Weights of a small transformer language model.
Training: a variant of Muon for these matrices, 246M tokens, 7499 steps.
MLP neurons of a small language model. Each row is named by its layer, matrix (gate and up: input weights) and neuron, and shows model dimensions 96-191. Each number is 500 + 40 x the weight over its row's rms, rounded and kept within 0 to 999. Numbers have three digits each. A neuron's up and down rows have the sign that makes its largest values positive.
After each neuron's rows, "fires on" lists the tokens most often at its 100 highest values on Wikipedia text that the model never trained on.

L4.gate463:465495536502428478501545434462507534487505439496499564512508429520458477474509534521504596510486481486451547527456493513472404503534482471515558429470524425476506498482431449525495395510596489507536544531503491526480517466583547508490497549520458499429477545452530482485536500518520429489
L4.up463:467452472451469542531514488568510569489512511465527508571455437498492467441535530545432496510461492486481501487501571524460510535462546528531510426514516577470456564545495551516480424462462442491575520451494488468504554567565465477540560555451464444513459579483506431428449487539473531474
fires on: "-", "g", " as", " of", "iz", "ing"

L4.gate228:510499454412511475524534496467495437492489486523509480460477486521526524467491469493484406469481499512499515441499571591406472499564435477383490596469555545604479491440467500511478396505492440488568569439438510458537558526422473455528499513470536504451484461474417455525545512503527514539
L4.up228:501491522509480482516522401476497389481509470458554518542498494486426531469523544470572486490429504438506468498553513503469552406484470468406481453437460543527515479503494498450467423456590501517474549512484393471472517499509557557537534530488483534487505498501440491527478461537508500550
fires on: "|", ":", " 1", ",", " |", " -"

L4.gate461:514507509503437516475574435489503489422505526480442422418504572492547522458511492549530452435464545486423498520503501572546473463510534492533519424450503466489420435468468453514536478515444529465544449505522474498486584515499523473447513466506486489485483505504517466440474458535461580525
L4.up461:483394526468470480424507463550515495491522445484536487566504495499377531459524438526494505500441499494416506498488516554469522471569515433515488483487470511512516579467615468546499487502408491507557477488547517535460599503511499468530586524448548544552589611461507496498467495510563553450
fires on: "or", " to", " of", "s", " by", "ing"

L4.gate72:548518525508445547537542571524468524589503517507519492380465530538512537448457524496511545453511571498510515510542513466511595575509525506501463519440497533516476459506478497511484464504433536537519490529446408521493492572561498460498421481476489507600490497418432507537527500543502570534
L4.up72:508474471526445495392458510414497484471558478553407470596584390544482548467512471554463538481497414479483485525461535529543488404516554472509431539534499512495480546533516534545555505467490495547486454511567480517514551573485540529531518517488443487515527506584452527517463452474509498524
fires on: " to", "s", "d", "g"

L4.gate394:462472511519491532444533591476484548456495499520432502523513495429503472456480480475465528505402484457477512428471511509529529422484478518560542514529495433535495501461498457487509548520544504542538553514540455523495472464583545539529560484524359498459500479536486494505588493539491527452
L4.up394:483495565548462573395585518480575524468474459457490454470495503547532400476459475438438466524445467523512507521463475515451541447449510493502599522526439428464452561547559488498510470521521470530516510510501489592482521472510523517510518457523493513498465557586493580554499505495430501452
fires on: " of", " |", " was", " the"

L4.gate695:504550429451543502499462461483493463548408515554440503470530514569412524483510502508518505552468523534519456444448446491606486433511540449421479492494467500453456519481473440450473495481578400520513547439562445553484570515467547487582510566488616493471473508502514547486471532464458488513
L4.up695:519634458526469458457522481532512452353428541570485463518455504462495505514540526521518455454450549484450530519513524494484534494560519514563497576471500525505505480446468481484509515535496497475501460477474476406486513506491502490553468450462533553476453516482554463491525502530417482510
fires on: " |", ".", "|", "'", ";", " ="

L7.gate506:577460583478550484498501470445479514458491511526489594554504549495498491456481492504489513467463453593481486469541485518512554544484526478471515554511485541446481465477463558562503451505506498417480511498468505508529456480460448448528517532542436529548497486593478488554490464462589535523
L7.up506:459473485443490448454527483494550563534459484499584437514496495500502452450529475444505475459474537455480544490541487531527597512433518540493420512485528447502555476461501502450396452552496469415564505526538493523577527546551507461503421523516498566499411528416489418459515516470520539490
fires on: "-", "–", "r", ")", " a", "t"

L2.gate662:542554465537497527522503478506521474502541538536509554501473542436514431480489526474566515590525474481512486428520546506449531499536433465497571510414505469504472471511470470445504532509519504517474551456494440517438503531434545550442575577497494534561436463511484411524541487509539469528
L2.up662:512490487537549530469528557529513526516563485566470522508468483496420508561483493579537470508479442489554535491534465453528475478526566502509526523498476484628554553494482522416509516489519520477400522601456543523463551472525523504583541542498477494519440423491454489520453553478483502500
fires on: " |", " Total"

L4.gate327:524575527533523539519541516503522531421579476463521446513525472539497562550501464531488469570538522463443504480559485528571475462490490459501547466445468477470496528526475453508474464493457475531511553510483470499499436530527484521449473533514468507454495568445485478482491515524522514543
L4.up327:537523483498442457462568423471503496541457518406562491519519513522504570469493506474478560459538464447509461486480502552536554508514509491498566483498490580492497509498535413550532463485564544530435542472520521503522513500526454439479544457487482509528537636522410458547529466546543486457
fires on: "ing", "ed", "s"

L4.gate580:545532486519491495467467534520456494532441530501443478565538487535561488481534436510516495501507511550529488463451477495482457481513485455486541501459507457550466515415451431531502456576516483479500518475516385505511532431518526550470558584525532512563405479503454528502541519592510529525
L4.up580:445513524501525542567543428520553450499478546519563506525495419499476451457508495461514436537495480469501480521535477464508495422454526498495539544535452453481531591458499506492530518514601481508569542506449480526513546508403528514528426485517471540423503501566476471549488491501449573468
fires on: " |", ";", ","

L2.gate361:449503538561397511533513461549481495468470490469506503553490446481539462496406452515471493546475555525505484546474480517543484483462430521524476502486476451569476536443476499436443395579454450527478510497557404507495459434458487534467544450550520526564438494538561525515555529482528511527
L2.up361:512468506450435504580528466495492509453591513617458619428470495468514478512454473491517446453551563571518414551563494458468497490496467481484503500532524528527523491452472418441485481487495483534488457484538506486453506398504508516506482485493500514490454494549497457556492538466530550477
fires on: " at", " since", ",", "now", " until", " who"

L5.gate199:447532517497528487570551454552456485548494398528527535544525552501506483515624485453492511451546528467450518541486510475437500465452599440519470554436506502490494598528415514576508465535474505496544520453502473480531503470486484497527523426507446461486427552572486527528417528510577451449
L5.up199:468440448481470550551450450575526516488656546486509435547538507467503504510476487464452496585443490425520456527449457463512489418506504503485500505468495554423544491581512518545475501449465486565531468543500572539486516530549503433521446526529467435465549494507496504459476499465449436455
fires on: "\n\n", "=", "lie", "able", "ol", "rea"